config.yaml
num_hidden_layers: 12
hidden_size: 192
num_attention_heads: 6
num_key_value_heads: 1
head_dim: 32
intermediate_size: 512
vocab_size: 798
hidden_act: "swiglu"
norm: "rmsnorm"
norm_place: "pre"
norm_eps: 1e-05
positions: "rope"
rope_theta: 10000.0
rope_fraction: 1.0
qk_norm: true
attn_scale: 0.177
bias: "none"
tie_word_embeddings: false
parallel_block: false
extras: ["capped logits"]
init: "uniform"
init_std_qkv: 0.0257
init_std_o: 0.0
init_std_up: 0.0257
init_std_down: 0.0
optimizer: "muon_variant"
learning_rate: 0.00477
beta1: 0.95
weight_decay: 0.049
lr_head: 0.00496
max_grad_norm: 1.0
warmup_steps: 136
schedule: "wsd"
decay_fraction: 1.0
decay_shape: "linear"
final_lr_fraction: 0.0
batch_tokens: 32768
max_seq_len: 512
doc_mask: true
train_tokens: 130400000
max_steps: 3980
dataset: "wikipedia_en"
MLP neurons of a small language model. Each row is named by its layer, matrix (gate and up: input weights; down: output weights) and neuron, and shows model dimensions 0-191. Each number is 128 + 32 x the weight over its row's rms, rounded and kept within 0 to 255. Numbers have three digits each. A neuron's up and down rows have the sign that makes its largest values positive.
Before each neuron's rows, "fires before" lists the tokens most often just after its 100 highest values on Wikipedia text that the model never trained on; "fires after" lists the tokens most often just before its 100 highest values on Wikipedia text that the model never trained on. A number after a token or word is its count.

fires before: "r" 26, "ar" 18, "l" 10, "–" 7, "en" 6
fires after: "t" 23, "o" 18, "an" 12, "b" 9, "l" 6, "i" 6
L9.gate269:084155167151143123123075093090120094151122092104117160161113161089140137171093103118094176161207094177112123124134097129189139119125144178135179164052170115142097127094133113176134130100097114142126144100131141123187122129171159127183150119150155091156157131080163108173203133120123184108090143133196133146108123122113155146166134140134126166147103077122151129158063135073151164126109143152110092143076179119135083138160154091140105103124158189113154028090186125143146034076111145139170189115157179171129124084112116137096163143101141146180139089127153129090149151114114151173
L9.up269:200110168107168102109108119143118142118113117152121098094162120105126118097073123164112160123141105142046162172122065180127137121134152108088144125092169149154099112118103156142117118157128133199143131157162094117151080041116108131066160144162147104129131098138145133124088084138156193119141151138157093102138146145157157128151086103078140163091127160099196165154118156103171141112107144090138123066149044087157087126195092067114162148109128172133112068085134059102109083211165141118138119163127155144126083110125148081135153194194102176123117116076133111115167113139073136112
L9.down269:133102120164132138161172157148163144127119106140168102123163044132111129140135078149129169141190132105066177194127123091103132164114125204113143146138139010074189137113154122143107052098167111112121116127153139121160142185131147132115123131087130119123166089156123146124080108139109138065122185117162130134157148109156167133126141169158102160088124061125083140148125057117156114121158123165133085141150140160128101110132094091137158163179150186155115147122150183133169110145166104157055123130167132093106121158200165130126090121111142187174210052116124103127104100146111155160

fires before: "t" 18, "g" 16, " " 9, "al" 8, "u" 8, "er" 8
fires after: "m" 17, "r" 14, "f" 10, "b" 9, "d" 7, "u" 7
L7.gate390:133107180133112160144131063084143147155116155138155124138066125137157183138099160122169160155123150191140159143152124132082090120196109132153114127075130105112106039059168125147139144142156069111122102102119105189061135114157141130137142119132118129099146152120112113163166106145078100125206107145132143164123158132079116163107145111044051152188139086196186113093121173147150124151155156107162114118098140137120123173113145133083130124087125141157130082114122169034116060088152126096148114172173152133125145146031110136104160186122120152097138154141086120119115170083115101124
L7.up390:150176176129094143124120129097110113130094117182110139132100127166137131182149182172084101152161077119164152098138144105072089122168156106140117133177105134120127143061171130119131151113158151104129136082118041145064100116142142199079112146094117129108155187138140079166113173156064046156173160138147126107114114174106173227109130109124103169132147165131138123167115145124069161115141151134113114102121121111122136159076102168080136134127142062094150077077102121120180107155112110126083067137179174132172061129123132172145098124119187132131148116141066115066137141119164093160
L7.down390:116110191130171146082183153065109163107150061146104121128157091123105128141164128183145129104135195152176156177136145129146119123055068201070134124137105099112141124119164179071156091105132127159120076206107126111149099127048078118073131125130144115153122157154090133135144176125075137137072096100091148100170128126173162162138120146085141103127143146152112148103144152048140161157145179104118136135144136129181170099122088153164136165199143081075181113130134121117151098169169080093127112114102064125098073135110094112148120134174096097147065119109128150138124117100152177111

fires before: "n" 47, "S" 13, "." 7, "N" 6, "B" 5
fires after: " " 74, "(" 10, "F" 5
L2.gate332:098104130066145109125165125127084119133179077096177120118136160151128117116161193122125119157098126150164132142118131101103094161137170156107164126107143137149101098131147133074145114158115119143102084094078157105100138201074121150110138095135120099098109132099156119127120073135189088109187139096114161143116216123177094118137069166110096108132146196083152103085098126118069092141106136105144127129110129114137059121055123166070187058102069154169070105111172179130128131137206148117136162180107066159139182122135171107075080146126126181111162078113129105108150081152099134105
L2.up332:120085147066127144177147134078083153095123073093176162109136136143123079065140199115097109144106129137128141132103146094117132164113160116073131162077159132117095093117121132127124134163123120169068073097112154120089156160123125127136162129109096074132097113106181107150105060108179089128149102123134140168076193151145135068152082173105055058141151203103151049121096125102079105119077135121126164150121117110148068126099139128053193067133083158154140146131173130086145079162203139120139168185109114143122140151121193097136116114111163158106122113115138091105144110133119141116
L2.down332:129060081129106104172140133113097119080137101195174156176132163150115065130162143126086149086186111127164117173092134125125157098136113089144116165134126133101125125178187122127083112133101117166101137119130197068091167157124142117159088121100172073101156141056144090142118123148173125150100107208106062142191154125156140159158094156118179136144112141158178110121127096076059104149119114110198115130108123129170124115095129129074158087094068203106105106123158103091095096163163084098112164093088130135172165151108118107098094151129124121166126083128106070084114092109141190134

fires before: "l" 33, "r" 16, "c" 14, "d" 8, "m" 7, "k" 5
fires after: "M" 59, "m" 30, " " 9
L4.gate433:169183134109117115095150214180158159126139123134111132110137108116164102191087112112161129167045118135061120094161077139126085172139161132161134102124124098123175104157161100149147107141131107098098084098110144166144139035137116166168123133175158131200174149108110177097133128122126158123118101188110171122144171107124085172133127159209188173143159187090108143116140116108137115109152129171089112081178131126155117170143145142065121129095110132140153131137145176169116082122127161174103077113106168163147151076191125136156097122161163093092174116094152176150174096085187147135
L4.up433:134140170121151152152117165087157167127138150162212140115163143115183153170064148153122109129121131133101114197131091127135100092070128103151082092114111113060098109184162064172088142091153167116139107123113103076107138129181109169123113080108107096126074122137164111184160121089119095097125123154128178125104129114116072190099199221151153108103115165123155152108117063117092140116114115154074123131116136081117025143153118155185130135166112122116157144130127139163125162157081127151078172046156082125155136082144093141140155127083135153125117127095194080135112113141146118119
L4.down433:126109170145123112124160142098107080072133129094166146135113153113163174128120183202156142117158119145095163153111103171110144100144144136152135130141114112140127171140100130148167081194161079138090106067094140146130107099156144109106155116116124053062104169079084126119167073141105103194091136122148114107168075150123149120188101188067151144097119132113132133111142181047133175152141135111135203163183125128114130172135218120041107091123147140047125143101116095089073111113131149116140119099181157139109107173152117106105118127109149073146156106093162160131158199147122159124

fires before: "u" 29, "l" 20, "t" 17, "{" 12, "c" 7, "g" 6
fires after: "t" 32, "O" 20, "c" 15, " o" 8, "m" 6, "n" 5
L6.gate420:086068165165056147099138118134169076139132124157136135145176096139142138121153181108154139158123177169150162080127123168145053128111116114123095120151139065106129136095118142159040147133161092170182117111134069104157110123098196101132134087127137156137147162120108167150168085109120120161111141137226140063113121138122155066143132119148130079140114135129144161124097086159093190086085173170150148133073133133201066136152057158104125156096061114111106079128137115082133082118162112087146110188129087059146100149108157103149134104087144161109176153166158111119124137120114130144
L6.up420:138078110129056132119164129132156110143136138124122139057123165127127191098146171159125099144072157114171117091105121146073103107124117095158168106131145145184124140158131168144100152132128111114122136101101124145128172096129134130141126096144094094161087079153146152159138071181149165150128168120131093117129105088124071118100133099162147150146081125176136047139135103185100145091113123212073100130106112119126098093151112094147122088149131184138186128144137077141125062167139067111156029067147149110091074127088197115079129087162203112191173112125136163112181180157142134118
L6.down420:176066193075102114141162102089107157072151110105167113116125157145125176177164153153143189150132172157154101178116109164162088103121160152143123145097084147071104129116129158147047095083105163086100119099112109142121134075132169094121133139138123157136080104105136105107077132117065116132157148186145130082120103106093176100089177161184135099084146117082118151073140101114139163069182122079147130116119137118097100138191110192115149174127144178146142103138097125125115161098221128136154140119099117073138127224122159175159123169073135080133143156096153108092119109158125125125

fires before: "i" 28, "s" 20, "c" 10, "," 7, "e" 5
fires after: "e" 47, "s" 34, "it" 7, "n" 5
L2.gate273:123139162137149102150086153132066143144096117151063137147179108063099071145104160174124143182142123165090104145122110132093118121130166125118144088119161148169130085155095065143145134169173115154117164129145131132112185160100143089068086179163127108088144141191164134148104138098148105131120127115150072190060130149196134129166119149109101151121129103157126154158096118152074200132130157157149088143094078151127116139092137111126093101151178159168205189122123120160165161141195082114126167104112170153103128103127162140172097085122140141159059090190111188128150196140176089110
L2.up273:129121104152100126058198114153178156095163118150144040145132207156140164113119123135159136065169124083124091133097158141126130084127169157127111221103128106177121096180158166120095167086119111148114100127090136089134139147150190156122201158131115117112124114126161124104079137159122096142143129148132083163115089122187095169110125151093151103123139142162164112168119154142108082122091112134081098138115088083136113157131137066122126151113092096120166010113115170080196168103111167152141136126185128105071082155103103154131139074160138134065100148154167111148143112144142082146
L2.down273:098100078123135133151086129139159112164116089150155129070135100124141081188165135188133061141165123115093178115106082142128124122144122163122142087137129130084161106088143059164074153133077131082151150129142157118068162142203169159136155134135137188144174163137123142100125068106106079179122121109111074111171176123136101108129093129083142127117143166122159134089157141208134183063103176153111139119159100171143095134132068118124132186149183141175118150167145115122048137083099129119167115155108085081101165098142145114143146173132125151052130150122077067125131132114161065168

fires before: "l" 92, "r" 6
fires after: "i" 35, "v" 11, "t" 8, "g" 8, "a" 7, "at" 6
L9.gate424:046112068135104100149136144143110115130102119093083077174140083169087147110167209161104132140118115142113107142177124158181136226124085139151157090075140175089159130164081081056111139167154114118156105112159155089183105151143108119152174123089127158101163126073119045149137104135174103042196169133149185076108103154085132134131121140117112139154127097142093095142107152157165108147142112117086116124146103146159160161188143144110117119148109152156099128124091167116137099140117151120126112146101134143121123147129081151141111153065158155130166164078145203141175096177070152108
L9.up424:097126162137156146129115180104153050140078123161118073119076067132134179170104186132126101141085100103134150169149135127130099094113162154100166168128177169111139128125086157129144178144110120137120173141151121126131110129131141100114183152112118121079116099096126115136107081144161151116047088130058138064154134146086147107184097126118093160150125122112128144126153075126144154194084150154141149106104126154135215137181106127056091113120100158155085111155077138135100175122088147154096187051026132134139184087136141140110072146102134078144130126074164125166135082111138131077
L9.down424:156063094163151137136097179107121106106142096147071128137143086167133176195088145153140116156064143105119100061139116116115127111152124147148169122095106217122131158134103145172154145130119136138079096152130137078119150165140159113107056154100114202099126091114152077132139128104131091145118147061100109172159079138088133053109125106097109106120087092110093111057187153168132089128115108103136143104132111173133131199140117092080114200144154176102154139127137114139107136174158168105077130090094094102126105158169109076213132098197161154115147067121156136175129130137112164150

fires before: "on" 81, "s" 17
fires after: "at" 62, "v" 15, "it" 8, "s" 6, "t" 6
L7.gate292:136146204138098108172068182210121122093123087117102105080159092126112118129124140070104114165057177117121131146135127066123147093153097107130141115213133102103174101067137081132115146076156114118102081140153089135171125152139131152121104115092134156118144163119154097196179158151222128132133098143072129159131110121073123124122139157157115155108142082127218141128153132151131116159144147197155184111114169061129177169099077103115109145127127163144115058073157125133147119203101117209124093129088131149136149101152137098168110111145154114137149122114130151108149155150127117078
L7.up292:099135171142127132097100127142126136172125187128156104092121083157142114132090159133092086082069100034170163131170182116134145100174124175130126184155146177115108082140131104124129168122139115123133101115162118132145133111147109115116200135134122098119094183119139064131126070142135109121100122088132088169149155110100164128126135113100180169177140098143165104158096087157071153117025097187192099107148150090103174144128097104097121131156124110147029122112151114142175066164069198125120123147107143113161109062135130132139151097138152094110134197176131131130104177145181092102
L7.down292:175137114133169105137102111060135151133079110163125101148148176142175174158158097148069142151178117118140120095183122131078080132085125094126146113132114100109102132137089111151077138132134161139166138158148117122187099170142091123024090110107111122171110109141147092128126153177147091099131068153131045125199151094191172098091117153076137137132118126139100117082133175109151135159131119217113111092169113184108203138150086153102057118151154119118158104137079143043090132145104139122098093169131173129144116103139104146199097126107150156131138193139103117141116198132113116135

fires before: "n" 52, "S" 12, "." 7, "N" 6
fires after: " " 84, "(" 9
L2.gate122:130131141149107150146134129186149086153108084147135135169127131117151116185134142155113162124080141114119084114138131092130097097186088120131120148112108119181072147170126074068173118079162125136131104097105152131096164132130114136148157163169106105100135191156190081118148148169176062107150069077132144111158156169114097155197121141164165093159099086097156140069094143118078111131136135088073128156098092067098098124124125174156131134118074184126115115163124149145127158196076201057123142142140111142127238099126105131137107108107139125167147125171131138180083200152092117095
L2.up122:148116136128103157157191130108108167093156058096177125099119138142147100154162148115183116113106089142096074131151157133067186082176062144166113156095112098100092087161132123083170038114145162135049093172133118142163200143145167157132143139169090175146093157123109104126111113112194141154129151080138134126140172133131134136150115092128108079174095047097166131182175146134125108107098145108111169149135108117093110133110155135144110132053093221089144117133145140124084114141127168085159203133179108121159153122149123116161114126104175107148169100117146128164068160139177146128
L2.down122:173122120134176111159148151118079124090086101160165103120186159144127090139160117132127138104115021171162153133099150137171143130073090090112148167102130157132170084176155127120133101138128044153088132195140125053054142115131119107106089196095158113128165115117151103153127113129127156128149112123130106165126113131127143153134087140139104126122159139090093109153125049093065140133134085091104171165136129138123070126086113116146149127132107157139081106141166179110153126109144155136194132162099028137105214180103122119153062101127098152174168091135141153163100100120183182100

fires before: "er" 29, "c" 24, "i" 8, "r" 4
fires after: "m" 36, "s" 20, "h" 7, "d" 6, "M" 6, "p" 5
L7.gate208:102143152104115173155135139146136206131097162126082029152206162147130144140152158107145088104169069097099153098109101114162122164107114182185126096207114150155183120110126072156110138167157099102087150110110181051153186148140151091109124100100114130106078123146130096126123039119136155128130090152172138145163141104142078122128095131169056119136161139116168144158136111118159124119122128143128124148097126093109136125135104170156185126128158108115135191107130156048091147196112171135169091120148127115111192124076145137106163153103135156151185149112095112156137206159120136177
L7.up208:119085154139146096146177103098205158157164157168142091104107172074097101120115150118133093159185095161173114110110126144117127130107165125163076140099199048118083084158139085177137113167138107135064092136115150084145183162120154129100148141114146113104088128169099125131199070153113097131110090169142130128120184075134105111128141130105171110111141123100163181122125157113106123124134099103122190134114104107181091147151099141140183107214154091154104206106183140121159208167149153154107101073086077134116148162121076136060145069146129177149130112119155151116138126140130096149
L7.down208:166156149107136076163162098121178054108042093127162070095122155145104077148131184136159169084127144147182164102096067135130095128144124089160100075136135145157116201139094136158192168155114134139180161107094149136137151149176100077091116117190137123096144111156118133106128179095097149106134180147170126064085124109099127058108102127108135120139137126146123127130099157143165119095161108111107127094123173157204152088134178091174125092166125183141160114070082100120132104150158095094150145115112151144125114176061192118092169142081126112144122100121123188122087144087122157076